{"qk_norm": false, "tie_embeddings": false, "init": "trunc", "warmup_steps": 561, "final_lr_fraction": 0.0}
MLP neurons of a small language model. Each row is named by its layer, matrix (gate and up: input weights) and neuron, and shows model dimensions 576-831. Each number is 128 + 32 x the weight over its row's rms, rounded and kept within 0 to 255. Numbers have three digits each. A neuron's up and down rows have the sign that makes its largest values positive.
Before each neuron's rows, "fires on" lists the tokens most often at its 100 highest values on Wikipedia text that the model never trained on.

fires on: " there", " There", "There", "pl", "p"
L4.gate592:132100062190107093149091138122155153128215129121116140131119134149151110134110146140129165123141127154113126176173054165078101118175122124150134108055121048155158175128114103110159091168079120081134107150141141055130130133110098097108085196077166176112130116138076107123132159175149112178145085149158096100081172125111143101094105117110075142193128159110126139142139150076115110088091166155191206115090117163143097137116134182139126134081143143115104138176101092201105123125164095136137119100154130145167164125088137131102132163143164110118113093127143137107152120153078131117144115108141137127160086158139177165029121114126123135116144116170117151121119186176114173152117054133110124091198093205142115164148122109171171133125192098081120127109078134144168117113200112
L4.up592:082111081138102156165111084096137197165215103083191111128079129143138132166131160115169131151154072097118087127157119141046102140152158155137121081110178088094124134162144101152127119225140138137091172148095131103095028139104228123172152171155163080126120110167109094120082160154173085127119085128160154129119155130174110133079114130142147099168093210131143094165108101096180104122132127145138126151121089158084078153139191139106116046081157119115156157122094137104160149149051151118076153117072096130071175139105102147132139138132205090094090102089103088148144178095122113081152100073130096101136094114146141055098143147096129115100143130105126141100100182151098121124134106106141139122114123140116155140163159119185111130124184091134119139125128149146112144072118137

fires on: "ig", "ing", "ped"
L4.gate3036:077159184095139114128153114073095166083166134126148126147136128103136091155115164078138049107126097141087087145102113190154130167046152128181150217196150185103118100154155120115125255053143103138067107104133096100127087135145125175134103164131127168078083180167138086128150098141177153136141119147145127171155122152114170152123143160103103118123114116051167081091165103083073165095153147128173113140126182138122122115155143121123101130124061146083125120128121130230088155099107104129169110116170129161143083116127107115088079136117096133093138146099151135064209098189113093105140089209059123142108157125123122064147138076124136142086128172114137071091129119180058118097107112121143160170091137159199077118160109109134139145152152123081095111096168156095136100157139103
L4.up3036:083088133168124159075129144155096131093144172120107178076138135177089145145137148133137082116153125115133087156154182162135155125135117198148062145145146150114102140120153132106076171053109109162094184148113137094136141137151178158137132124104141079137140154136100135075119057165151117130073112152088167113176116130122165129158123114154189112179097132090088107121098164123111094109151117140175138174125112114167123160126164175133163160131070125071087130145125219138121182095100173150170094142131078157119151076130124131078142102184167139144123134145157146129163093160100124170183168114096172152098150106128176065119115171127160145116087113104120058099095177129100176123117115157107173162135103137202116140091089061087164108124145137070137110070172176139084095068159054

fires on: "ology", "ism", "ity", "ics", "y"
L4.gate1636:157133109164172102144130112116124122120167084087193155138107108159107090153105166138183149205217087100105097111113108109129132138098118098110128181127166111115102195124145151079102082061151236110145091151042129132149159162135168127113162087137177119133161132198057163105173121158141144190087139100105095105097058143063147082148145138131114094139174120115099094145094150130131135112152159127116049108121154096147142134135102102140143147100203126156064077211162091096217115134110078169161086095174156134161128118148173103160109162143101145115139182111199112119069117145070133131135128167083072199181070109159070173146151127150106144079194116115136156123131165128140141139163085154181139160140133179136116185086089107147152188164106103143123174169166153115119198148149113
L4.up1636:121150142139097080095125088180111146085138138170071081135187108081160065138072124083118129083111118153170140115142044130142120105130125116094201155094136147118153148118122149080146125119110139179088151090153115139112137143108085176094093099084112137114164125104096193137132146078134118185111131135167168108109146148120107150080118122143118162150118155098108156167160138098117090144132103144092116114052078147108165071113070153091157190142150044196116105116065139130116111082123150172147157095116102106099131153121218060121107136168071123152152090144116130150128154098134157159117153160083168085121105112117152179097124148113107122124126143142127151152137133106088062124091185100081142149135187173116128129159095148146075146132115153139142111124129156140137118091200141

fires on: "\n\n", " song", " =\n\n", " "
L4.gate2794:158100111156119143125095110112141174121137097129164133156124113174115101114117128116109087152152081159143123142175115129105150088110110113153145142177084139083160148173065097172113207130171094099182164137165185137134153119138144106132109158133141192151115143132150108093123167134120151104120065145177106106121127094111128138169153127193154138123130068133129113103165110180117135149137129093122100101179133127087133146051095104098130112107166096186123127128147083131150135130073106104102144097098134081105169160099170188121116051104133183146113100123086122152175108156149065108183142171136148195055090145131083105119119166063112129107073162085101146126184112141127148114168137098132135114114196110138151103094120113170140161134132091194094132135118119090087075183147105
L4.up2794:176099111125127095142149151119091146084134137097156103081136165070094106191132103194120099131146125112083118096132194092131156143059139138158161122146131149163186187157131137110154154138117146123136097132115107086064164088222122134078080135139082154151146088158178154159161144145089079122112145178155184087109141064150090143091116161117111225125133125078131145097138129155131139085122151068103106105184101129110154107149141165124047156115144137149114105094172105147094183080096210122149147125115106140097153119142097092162137093099091168155216105105106153121127134116154116173100162111071087118136125092092100076096112150078138096145101167153126151138135072182133135134081120080106104156143145164153110059146159109097166115146136143174106178110132126153143044070148160

fires on: " at", " place", " held", "ed", " performance", "ied"
L4.gate484:141080163078109137165114105189127094164124150207126114106143165092157087126187117127139093119120116143125131090157153118111141156072207095115123079168082187113110134178136143091121142119149151061136101135139138090111170148170163111152039150065170163199125109145109098186189138142142100188107090128144167176120171083128107144098115137145165113156121096113133087127122094107063171115122166107077203161150057132141150084106152095122118153106144106191145157116119070105119156152114081134108104120117145161108091143051201132141140110165135095096081121111163056126189078154103139178091084131145121061174092096134142160101129130119130116091090142113150143142130092094143105167105163086116182121125111140147217102049134084127152083120122140183164107097090169169063154150063162
L4.up484:147174140198102133153153190113098136155137112118143182064130112100066104136109109122059111099105146109116071137144169146137160112091134092148129159123164141145085125108183094102110146173116174140137079111089139147172076132148108128118150129120142161096167089137138117133137125155115116136103124147121113109116179128110105102067145085178113154118128127114186086165157129062142125068095184133142096112068069166160094121102153159144159131168143139147134115133095132179183143178120145086159090121161154102176094105128093131181129172140096123146099184083099131121074136079119098192118120142100127172079143102142158198127102109142149159189164149166107139159138141131088198120179076119132127177150139115158150131153111163110149140117150074094099125118123092106126115104116113

fires on: " ", "ed", " shown"
L4.gate1228:121138143083137145079217138132089118080140081149194102169114158153141113132152168125148158123133078114191144097142114128116158099119165133165145094117161127147103138105140168149113121178098143212135138158118122079129194078161151146190132145104138176113139125158078153139094153092102088128096121120137137096141110082123125153153153121172144153125114080108174145158121110106152150170175150150128100141164160107092132141137128089108118187122079122105087136100106128148128128120057110161113170073146182171075114170154148117128105117135144182143101114101164122127170139138100150128121166123091068135145144135121081088121161149103131108073128205155090159148100129141081086131123125121120103179184120175193130148093146091141141089090151108162109095121061182158065150136145137
L4.up1228:154141166166123122137131142092077159090143165109145127105159132146123135152113126151095141159149173148113107069171145086085084123149125094151131095086155167104069135153116148121143132181116083172129117061147158118132108115156131099054079161191119142142101140106151167127098171112095177150162088174131106160126204113165141116106127139136139133104085145109139138149109205103111190157099120125175182071143144116211155103110094157125105120133083133167136180178199157116100133097100092131152111144134112158181085106086122157071169123140096145077134113130144118116195151129091143184166133134094142186111202219077124174163125082136104109117097169117081121161120151094090143101081208182116075116133125111141237092112119085122176127092168140139093137099082119130111087118106094

fires on: "ology", "ics", "ing", "ism", "ography", "icine"
L4.gate2190:098084111147197119140116136116115173016133109141103186146176074105132127092196118110129124168121169159122100129121087121134143148117137097191182151106135135120139095124141095119156092071151181080172118114107180091117109112119142191092171132161142118142168136149058196087105168139133144177164165096120153082092107146107154101115157077136145150141138129131110109150123170101102089156080102122126086130094165054141134078119118128095166143157130111149050127106178113152162117103107081142190118174133113106133172080141177123079136153203120098080133133146128104110123163142134128067150122148038143147137162147140176167078121154076122180111109120153074120145139095136101144107160152137068105100154163096151115171118145142122175168100143147168190121127110119148167174096147087
L4.up2190:105126113116185128071189099122192118083122123169081124145114156143141099142150203110178138138125166122129170131163077144093105103113072082103135200117169192131127140146112139101106148116126132143127135153083120167134121187148124122093158110146179083077098145177124145132131135138113162158171105090123107136064075162097150137117116149095114152084132114139142092133084087112076149135077109118114152119133162161124074032186177132108124137189152144147106158178217114103066145129149107150184191119167102103141112167118169091114106108150115104090106154129172162077116129147104110083176133135113135112157095090082163191099084129167137120113127089122133100081139115142114153047151153074113146148115119117154095124112140083075135175113133107128147166110121100094163094107128179

fires on: "0", " |\n", "ve", "oin", " longer", "ime"
L4.gate908:110117070133155148145172120087081134125141102122194174113174088165139102102133169101152103161179127121130136146139136134110134113182143143100147152086067135151123166152110113123146159130084141135147073118141103083137156084169099143119096160148178106116176110147135047146105137144098115102150097126136141151122079121161184102099167130102138177127138121106120079208159092117105098138099153125118132088089156157080095101132158132115067116182076105116118142124096071161109083157091173146148133130103062145159166116173084085121069164113083143132087134061111098145100198134121078145120077124177080014139157085148097156115149159093153160148120161061110156146117126092078124169114146129091124124127135108135114186155115132124101120154106123124177089024069124146073121128195074
L4.up908:104095082108125106116126157113169167189132121093109177124154104181178125130133079129114093112162151124122207133117160122123126117176186074137132154170165185086078175157111054147151191117066150164193135142076191105158117107143108083070071166141116143134140137145102115255063132118152110068162088143117107180036125134148193126087107110138128108085143129098153155129133183099157166138103090180169147095121157144146135080155156221195060093105106161141124109092077105115128123140123126140174129101126112123130115138098107175119105092100086165159112133151126151132087095152071145132112172133159019154064070173144124127102078144094124172157116102096145118138136141092141145111207115118124083094116126121116115108151117119128116182140147145119081202124105088107139147096161098

fires on: "'", "ve", "ing", "'s", " "
L4.gate1252:115087095193119094129131142153100117104091085131121114129128126125156075159124111101114114104115125140146202173131129123100113069099152166120116169128097073114137122141132115132087139120120153090100142154133155098080084130155126130092092082086117117140150119129101139148064183146110112110098110068111146153158176144127114054171105211133094155083157084110177186142170127130138143084106151146172122146105146138128115113122155107118155087151155177118120107153106120121156113142132159091120129156057114149140083146171133145159111121116178116142086158193109080152086066144160119152177157076086116040069149170112099171152180104131158123206158132154078145232054171112120098159156091118086058058170092151135145150192157130091154114119183119067142128066156113105114124101131131
L4.up1252:107136061096098083191123178127191169125130138133120114114093103111191178125170099120150137144132064143149093078095157112079114149134172125157107169193100141097165152115056132189143131135073067096102094158148148109097165156134115139150098119172193104135082100051139122090088075116136171105148115162139155131096174159131153111086131092140111201175113085184157155114136112140103139124079130193107156058188113149086076130114083114165112131146112121136120171145166159151085082141154098121098204088132128162126152122050159208200113121104133130091109168077140140136161141105070125088148129125137124121116133062081112111159104108101126137198131141146126087106116131132119126145109173125134149088108124147060095139103131147172094173097154144151136112142091104151096194157127150

fires on: " De", " de", "e", "d", "de"
L4.gate1360:118137159141190108115127129123091150056152102143105127126119172091122074094112193178103136166065111206118115160114059127145154091153122107112182086151078151097167066046081089141148196106165055142146178204113108118162125161175118137125087079140152131137132133153126061128113121144089174141102144140136165123142092105145155092138139167129082181125115171177125103155167167158100165151125183179141144096134119127152131074180163107105139190166168083071109097113222082130170094180135094118130153169156167137118117111107117171146143184082096150123084079105069130140122103148146111153128116164119145114152116119105137110152090191156144078119149144171144144094151124120127140113107196134100158160146174124105163106108097071110114127121115119092097095130126112108136172115112118
L4.up1360:110157155122132116090095128132102127139117112183084104136155084076128131172141148123129143081127122142100146172049133090140170149143145130172120095125147184128133075184129103079174128094138149093060158219112111091074169096098161094153134131130173152181121113146144164133135100100147137119098074156073113107108104107201087147061083152111106117136149126113150153198149159141062123071141106120081132116162147109109126065099147058111112123107072070144069118121138069149088129112115093148092138158104138099142160089125124217076199107110124138166095104081144091128145113136140144089111130174094119137094125163140140149116115165138096135082146163137152122069109234052088147155150146124118104132070176097078119129151086055121126141164112089152139115120113182079110096172174150

fires on: " States", " US", ".S", ".", " II", " future"
L4.gate2827:145127160137123095196132115138085166127167096115099140112103119087093157094121112076121104119093120142117149121201081152170114124072135106159132127167093116056136131152095082079141128150146103125104112072130172138131096158142121101102085158169098174130042129161154080169149174123181156103147164158147135106129119139163082154061136126189098109131104158141127158107077141155110115104083131117148126113186118127089183052164114093133138096152101057119122139161099096095133144116086116187126170218169151112108156071116137154168104100147097096200131095174131121118077157107117107139176132127169129173063087083095091121141112103193125120100143114125120116133135125124122109106113120208184068147183146046140139124068098155162115091125103144141077119146112016091152125126111114
L4.up2827:130174086146075074100162089106094175188098140140120141177105104130129148130134164155099190072141073140135132093127119094124115137165125129120118076149142104184138157082115101140048143186166135127077153189147152132170119141184118164127157116133068162131168139138127136065111110070083118092145117106091140161157147125113138110090097114121137102137058123147142112101068119100129088135128048123116139132140165132097184147144119123168058096086111123106152068141082149186122101129133114135123176124195099138192127114143181130174137131066140124118143074126131144168132161145109132131088126217078184128078112159130091157135181152167149108120094151104145164145139171144142129118119082074115164143075078062146120090165141137121127122122154124129114124086163116120154169106120103

fires on: "ing", "ull", "iring", " giving", "king", " make"
L4.gate2606:139133076155119086148162120140065144112098128048094118086149060142135142108187194142102138140100134152123177145121063150187112107168121137214155165113129162162179178126091099162110152082166142129123138109050150155099172160081096101133105131161138127113143139099148168133148096102170080129149109095149100078125122134134167153065093090120096123132093144131130089125120104108045136181091130101076147112160140155157160086128128158163113073137152112146161080163123192139137167100147160086124139139118083120160120153117092074164066071132088091125142105135150141130126098114117146126159129173129180141140142138071136123139132104060091163124080089088101150133088155078157148109141144182074148159122130152128125118066146146133183085146016145026108135114114218075077163073117115
L4.up2606:099120178143098123111163143172136128099147127167118116150136165135170205116120145097194068156205115103163101152164213140096138161172122144123154180125083114086131171182110198147134075117134091128144124180155127124123145156138103190108134097119072131155104183147077113126140178174082121138186131129057151130102160116098106068166165128103178167091088114111100122158181131141108137132161112153155089117136151155119121125134099121121120160057128198123112116192121119149168085113141116114140108125199147154149135106145102137140195189138121162091098123154163160148153108092017119188104139100119161128093135074139098149113161131097066122066091076083102152090165116151069119130102125125145149179116174069143136147148135108175124107140156120127138077132094103184114056125156092

fires on: " first", " most", "est", " second", " highest", " best"
L4.gate2041:187171102142103120144111109111075095152106121135089143141081125117153099186134177154170090068106179163103151150132091128165092169170132137123187158093175094097110140134196123086053116050046157157123160106121130144130114130140129117063165121135194195038113126169133131166111098146113156121064123140080179139076128173146127168139143148141062117105145114116052093129161081119100162111088120122114129159117173128110097107139153113135142082075112111146186062122173093156071068128135113166126094086116068147157086143115110092102158210098084156121132120140077128186138046131161128113085067140121113102153130110120184155093130143093115126119231070116125140179142126111107114096098120176148167142163127125119068102131133143132158078154065121127146111097149148136195147135141185
L4.up2041:174094132184135112171144172098138190088168083123141078142124169145105075119211116088139122129096126102131051129124149135045092135102152155160092109093122110136131111127126114111117119110130116134157105155108141127144097125084141094120090131118124073167102200168100124118203131176088144115131138116114121162205104159135166123141103133145132147173132140102092154122095101160161180161130106118118104123050189170060127125109151143165152145110130155110148173067155177055119103135151101096086133084158184037124159121108142086115078112160170181137086078178165107082156087126115156093135163160171110114133129155112147141109111106125153095124181104158119147054113135107163125173177144107072140125116143099105135144070106234186149149076097113137109151132078148115101129097081122

fires on: ":", " |", "w", "f", " platform"
L4.gate2926:170101160150117112197176205092106146113172137084126143169165103101160171082090108171117143102158149158155100087112164116153177112057174146108100122105069124080119144107146048107115104112135041125187099136093051149098148114178106125156151145131171098165085134121080070161154150140077138132141106111153156097137148136125132143150153132176137116133153097139126109158160081167159081162116111128132162134064157181183118136037134172169165134094138105138097118088099133190163179117123097140130201130149212081106180105129165121160119094151146082177152117139134156128144130148134093156159116117130161102165178068119156106151073119090139065083146110124157112075124113077125096069143081173101134098191136194116122141128205102161130162114233130149147121093113119127142174136139097
L4.up2926:183209122125169103104095111133108126156104106064167138105126101124161106130144145119185137142118151123160112090110140104102195116080107128104167107174113150132183090172126076124130078163103189137046168120117088157094124153155150158076099073168123147087098118139130113086135166102098168111145140090108128192122156168104129114134142172102150118152149154111090121126154142159124196117142102082111119196119064136086075194082113147065123105148091141086083119169108156125138109153127190141093162084166138164091151132142108125064103104114125130137134113126173120176195136148084172142129146134053150117162133161177179082130184171180177090164145078114098174131180127114125125104089143090147122175098120126121115119110097122123164155139085116070104090084116102147141123136137131

fires on: " post", " Post", " |\n", "ol", "ell", "ah"
L4.gate616:151147087190133133100146144155236138171104077121118147180135129123145056130175196080112102078128092061097116147096141130153145137122126181202117109095069119130116085104093123140123097085116118110126117187150123139099119129169152159177163173143139137079029131143100147129151129114107096154130085132120133102166132062207094174143060124129118140091132138129139151095128157123105097208117122160145196135171085159114125100063112150165137100094089138124123146149148148154108127142158137098101106099136149120172096163111085130188071192145102179124044122132119104102070163145174168169153162161135056115166089085094170141093118071126114123075109116112129107116112109076101111085113109079151090075196093086140128139124137075198141150127100106131132149103146099104163128140082081
L4.up616:134079123154088112120180152157118136095097134056090112077130124124086124140124132171158135196109138141113180120107106163204161110127145095129120105160118055140102103091116144064125093152111151115165109137178156120114136113154084153102155156089195192160086164140078162142139062096128115168145161136135163105158101179162158131114153086128182077116092141081106158069058082109105117135063149148128164112145161112079112115100179144136120134043080130128092090105044085098118118110163154147133081154137132113095173122163141141113112145092172131122119129118087131078123104046164164160112102098087097113129123157097123054147141119154133124132067173150126188091198151147089106083134150119128085163180130115129037124129179148114144165129109129096095169102160116188123135108138147

fires on: ".", "s", " Ts", " Mat", ".)"
L4.gate405:139140121144142076166171113153140170131113121069147210134125133093143076063153135155117145164160129159141084179126094102160152141167136165149155139144150113093107114102126130123144106124074169090111149162101118115133164132092147104149136173103150136125135097117056106089123125135202218124125128091131092126179107100104096123138095182144133138122183098100150144188090134169154107161098138151135132158109117145125134137091089132152202104169183103144106106144091108103131147160088123111130182127153108146111108091185135127144143168105116104145071142087129092146093118066143090169112112123139127151070143121123101162104176138112148126132162203120132108206112168072092153096076150191072149140114105165167162167143151139062156121073182089149135149088069132154156126126158126
L4.up405:106166173105095127080070154169118145134089139095160164137145110124126095151141184178129182162107085141102127090108117167124135140148103110154190160100156120115112165195146144049121052146066123154131082123092113218150101131198172112136126117145113127135105138179087183136110141120197188069110118089096092181070061121118094146145084142115148127115148084120130137126139129125113172148138084151130154130111130125130068135126098115181104155116164107149154097173134136094107131157110128098144171087169125139154121108122075127084133117110130119173154114200116136173132184090197170125089101112153171106083196162137137165126109148142154109074118114125155129143153133113154118045098142101073134089229108137121140084107094163116167164113098121149067123088152102106086143092149113

fires on: ".", "g", " b"
L4.gate1059:130135120118084177180143120102138175083030077107125136139109168108105145146086190112129075211099123190181129111173104117132110112110133090128149158164136087121123084180083083168123132141150091143158110184103160149083138094131136111120156137127146158054141151116079142058059168097182087110125121129127126141172097092169152130120130143139088153091099124139073131157116156150079144131109107157192115178120117137116104081155086096127116082165139107077112132122206137124141104146132187119116091141241177108105130182184131134172119182144119095137173101159115157126156143161156076092171117149127093072092131102133135123110091109139138086157093166138176050127116073139068140117098107077152112159205172084100154123063089201125071140134105113134113093140091139150130121115119100
L4.up1059:152169116145171163138163116182159118155138112086107129137086130096173162133143154122163138187128082218124159179147166138082112117124156097132191089151113111115128044159140118186089140147122101114139126138129173113131102136106182131169153122120140083110165181118167110180123122093091111057135108141091113071095058139132163125120147158114137133148094180131089156119109166121127087060182066177131157143102158155097105127149136122089104127108145063082125160139179124120108104140066151157059038120159205149132120108104044136165080153082067152164190073174182167133156151144130158135154148103114105051128120067075161133113109141121136106141125184089131106083056112210111193164081187053120120156074150130124191118040144176087071165102143108092132100110108145121143097106146089

fires on: " it", " It", "It", "\n\n"
L4.gate2790:171122103147128099098182138144113195111171101115122160172119186152132060148098165133144086101218173121085134171077117110102167104142115132103176091185159133121143058084074158122095132092076097170147099188097138147167118131102123096176183142130079064161076142113148162145119151135138071116098082092122095117105085105093124062113140125129085149168162172128147106155107131125168133166137160097050096105145075098192123085177148124167140060161120092105081116124194170106141111154106136156156094083123127142179057154122180124088109145154092109133087130120203088164136132081145095136072092111156126093141094140113156169099141074088119172156161103119108057157139164051077057143154116153149087050109151128126180135135118156094109106090089063112182133116037132145134181157051100
L4.up2790:116123080145081152104109069115175139182177117154111142145121185108152119124082105168105149156144110112127088150068167145107103109172173103178146074097125126125126101080129129160122093096066084143184167101123088110128089151150143110136147129119096114138139096070150140179146127131148118094146170137115136125056155118112082106116130125085117146133146180121153049153110178080206131155117101193117155062141191139202108079101144112178077124131101118066139157091154165158195108128113122117165119117104105090112133154087121061119164197094125114130117120118096115084106146110117142080140075041147111107140157173109163106098146108119095142145143111115105094138103200083114086178108158166155114158135148104095154127206121125133164108088110072062159097090128090142122143088136113

fires on: " re", "re", "ak", "i", "u", "e"
L4.gate2255:149153118170108178136131217157137175134176128134141116151110116100156118093133204174158094094147126115084115099125100102104139110078099127120129168073084130178171135099103145168088089149087140132141143117014081114114149114095108156147153210171113150135120137104145123166102115143102111148136094148147167085165151120136111129147125144177139063142122114135097103102110164177126129073110113123155141072108156066088159179127086072171162073117103080171160100085083103199114177144122086115069174108092155159137110174109105169140142157066101107080157108109122127192060092100133096110126116113161071160170120097147140171135118191124149160141071135126087095103145125132132109120134072121107137098095069111142108107126136147099144136146180137186129096099045106059089145155090139
L4.up2255:121105180146112127114148166191101129135128139151108115092070126150166168110198166090149136058181115128092149111127081180110088154092099118097131181043163145155157150130136105138197115091132143117213120105119168115109114075102150107152140124154153144103141067140146150106110135063141099163168125193143116140161159129137084115169077094224137109095105039126110076107095123085116101136133109111098152176161163164104163131121127153090103098144088147150128137156168152127105169088133109139103156155141161151065182098087064107122167127168116163174164078129152076143117091138105099046114140110128136152077217149145091106129105143106181058122138131143126089102115116095109127151133122095100156086103168094116091110129140111122032146132140111139105108089116115046172150141157121

fires on: "s", "'", "'s", "ments"
L4.gate216:177139167127092094176071181157113147119148134165094141144106151117127066114151172074125095101141160155088105118130205137155116113070146090198134114143142142098132088122117122092072147166103162127125124177099179105087202084136112110117129144191111095188124078133122120116161167129081113177150157177130134152142120104140137147104152093156125184138096163093108107167180163059108138100119163103096127158104126130125157148111095170154119174212129080179157067114210127157168144102071116100152141174104110148192104160097134069108124164119121097098185098128155142135083146149079139122153063139065150138051116106097158185164144185073088136152128144195101077154133122093096096117088052133107120084118149121081116124139155106091120210135099150116154128125095133128116126069170132
L4.up216:179155105094108144142148161125189164095174126123140152180148109186179158092117152129159160126107103143076098130117138092081081096150152179051170103168067151155129083146112087110081121061084109128103106152074144144101074084111157130093167124142144154154106128162118167165133125174144096144161133109097139123127127105150125093126068083116144169146101173107142175093102089180145087152147066144121157175155113112111192092114160190153133160108093160112063156144114164143139101141178110118087094135121195156117112099092193175108030070083125055179070150068163130098129086114140145186146126144143128099159126142100156105150093092114155161146098097098143117157160130088071177143110135091122098108093076152150107073115107166102104177119120152117167116137128134088167138092115081

fires on: "–", " |", " on", " at", ":", "\""
L4.gate3219:155080145153137131164136164163106175099127116086114121158176135144103137160146140138155152157171130075173116120187114181115115106111093146071097113071167119179174142097116112109128123139110128120113136112158070127108096131098084152148112154186165105132136145163086094098146124135102096156172105116060094149122101099129090086158055106102099172162086126088108068180158164113154118145144099111147155144114184183138110197164151129103167114146131063188129152105130128119124166136116105123090141109171140143188086117119137177105134146116138143112103081238104096159065132129175114122102148147106128127134137155120105151160160206175155130154163116117135112191073152139136068093151115136091144098116153112129082093145092137108103092108117117124173147126148153065068085092137110
L4.up3219:108100152157105095127141079147079077100103108152120120115197136150116175144107122121158110123092146132165092139131079158136131112088166223147105142154070187091157145183077141152168116125152134143051174130188169106075136136112134083134102113107109102089075175130120135088111126148120147144179126160120113128136168143080098084161177139106113122143165100105093157169133152168056131144073136093099100175128117152076120190105110107085179169120135160159165128177169100167136160107092179132159129140110151152159127101153074150142109124115111122173136066111128140142165145144117157128056170134147149093082165063092107095160149137154128106073088099108125110078150160051134147123142168172142192159113085107130152118165140133089096137173127061117135038142145147144131124064105136

fires on: " December", " January", "k", "ok", "ucks", "ater"
L4.gate153:168144132100110072195142150120079131130103147159133107133157106166119136094081164081112140178172114172111148127071165133178166199133150105133129168193141098156129120116114096134206119081086109109082132119079072140124157117142136105119055098121095115119115113098102086153156104096111117146109105095157148139155068120134129132116155151114116169106092106101154103121188123140074118111146113105137129127099152079153181090204123161157142084106123116111153063113145127157168105147113163176148132165139147100141101102088152117141095161139134086094172111164124121158148138115189152149100090179112167054061122100167153122134174136118165142063124150177160130093169144134167143083135145165102128112122098134095153120156099073134124113117124122152162111141147183119166138141129117
L4.up153:049180144102172166078170170103095158094084169085099168102085142111107139111116106167124153150142095151082132138100139062168158118081081058120157159122136137065182047142102189127136142164080141125115127122103100088178142160123178126139215163111089107150075137115107169105124126122085105130135138144176145161159057059130192132157138104163097104190161106168162141127150109139090172112132112133180157131094168077145150155134086130096168166152154161079119128134109123078143099100153113097167151148122114101127127129112117153130147110088147118126127070140174135111079123164115095068116152106146091129108132138136142091087179151147104169058108110068126117143119120125089166130126167093107057161125088123132148076173153127055090159176102105132156122152140113100138147124122168

fires on: ".", " Al", "é", " All", "onn"
L4.gate3319:138102127140125115158143136140182134126097163151137078102118148098090151116104103118189110133165139159169138122170131073132136145101103083082181145131163068121111120132111111139134144104129127100165093097165123153137120111076139111191096074151122173121092158155126115125132142123183098170104119136138126150040111174194083150097150134086161097126110158106145140126105157152157099112187086120132145118096166165073123099114130129120100132139138093068118088133103147025169209124098158074098172158155150152142100112121124132151111072100137122127120141142075188116157159163176178101111115184141079151129077117136107129149079104175168118062098139106120095080111097182126136122118115052123113204184125106128126125040129118136127128138178095135162116092115093142160102167143167
L4.up3319:152120129140151180130119132149125120125206089088079136167078175127097146155109177121106149137128144106097121102165135168150107136116097080078140090162151139163118116174079126079119094124172136178101105136114193165051166096086155188135157127107122118131114137156085139135144127138142110114083152109139090090096056125092106149129110134093137153124173131096068191087095123115047109172101097155133116147082110144131157140135119093209139061110114123108171181132139130106148147108130181127158159133170130133178119193122099072113128164106092119034107078099116168063161153192121182132138089089134118108140151131093112121069143063127120159096161148158123159060149163133124166164113128163194116111150146108138106148144112159084139093135163076106196106134128124105165120184080101

fires on: " de", "–", "\n\n", " Re", "e", "com"
L4.gate2996:169136160156087112122125159191167158095168094139147145092125115130106113172056148144132088104076109153120135120119113084153097123159144087169191136125163082124088133100144087075164125053151141154110160127083138124093149109149108100110159090153101150157123171092017145157122102152136123159089122146115124105128036096139111109145242170127114104126089128129092114171099140143177156109142116151101111117132043125093122132124147158151137095136154122183167157119152069125131143117146150082120135111123087081106148151169026122139150155103101100122087114103131172165060040173170130137108083113124175130120102096159125133078125139142101101133075129110165163095146158137116120114141078172143136127159088097140120116085142140115090072121160092081125075139101073145126117116064088
L4.up2996:080110110087078126131106160124118117123199198088123128148176137092144165101077103114124146060094087149121161108079094117200125117161082175101192180187066174131081080094133140135186133139116137162138143122122165167141076117113097081136170137105095100162157115057071124132112148119144122162137064095108099157123097169079149117138161116135090173113130183167084148104126147178100089078127146119112151161146174093133100136150116106112135194220147072093086072140141120125141142120030075115178172192127101164093138146157135164140093127121083097147088066074169092101118150073148094067178136156131093140069157115082147107106141158114176149060147078180126105099131100084141147110088170132132103162097115105074127123114156132131096162134116078128156155120102110102164152123105134

fires on: " car", "1", " It", " it", " Star", " "
L4.gate1853:098144110043100168090146103139111156128160082126145187139136152171124125082099129139111135136101069189089145080116197140095126116109092144117110126106104176169145095093145134137117099142132149127092093090216156127129125151132106128130108031162180111158101198101145161091095134140084143121134153129150101136078100116087116083161145101127073148164157168071131120222081130112109122105150109118113120132142144134164060100165124173089192132156039197142112106119137200117153071143149135176162163105170147125118131078095179113106165101128138130142121119149111160113150105164108087122106154139106147134182154119140075204202153143110072107179089116158126096120156105122109146134153119123170071113132119075131145182118100144128081136129162101084145147163104073119116105105142198
L4.up1853:056211126174135143091114099110076111100089095161099138124123097142200130138097133096113150125086118163136075094138174177084123158159145124128109088125132173124146141134114116127181153147129158094191111153162098155088143116179116165121139136177180112133108116163125123136094113168038124111148122168138126145125137175128129136148141073132075168143096119151149066196187093109160116108136175155131106154114170085139148127173107110144146155142135126132080168077109136102136157119165184094151107167079130106158164150138118119118189056056104135115142124126152132071176102113069142095167110045156112132182162130119155143165132161112126100136062087126065135106072130162094202169061169090099171149171072060140163156109131110080153162128115142110147171151094111149125128131139093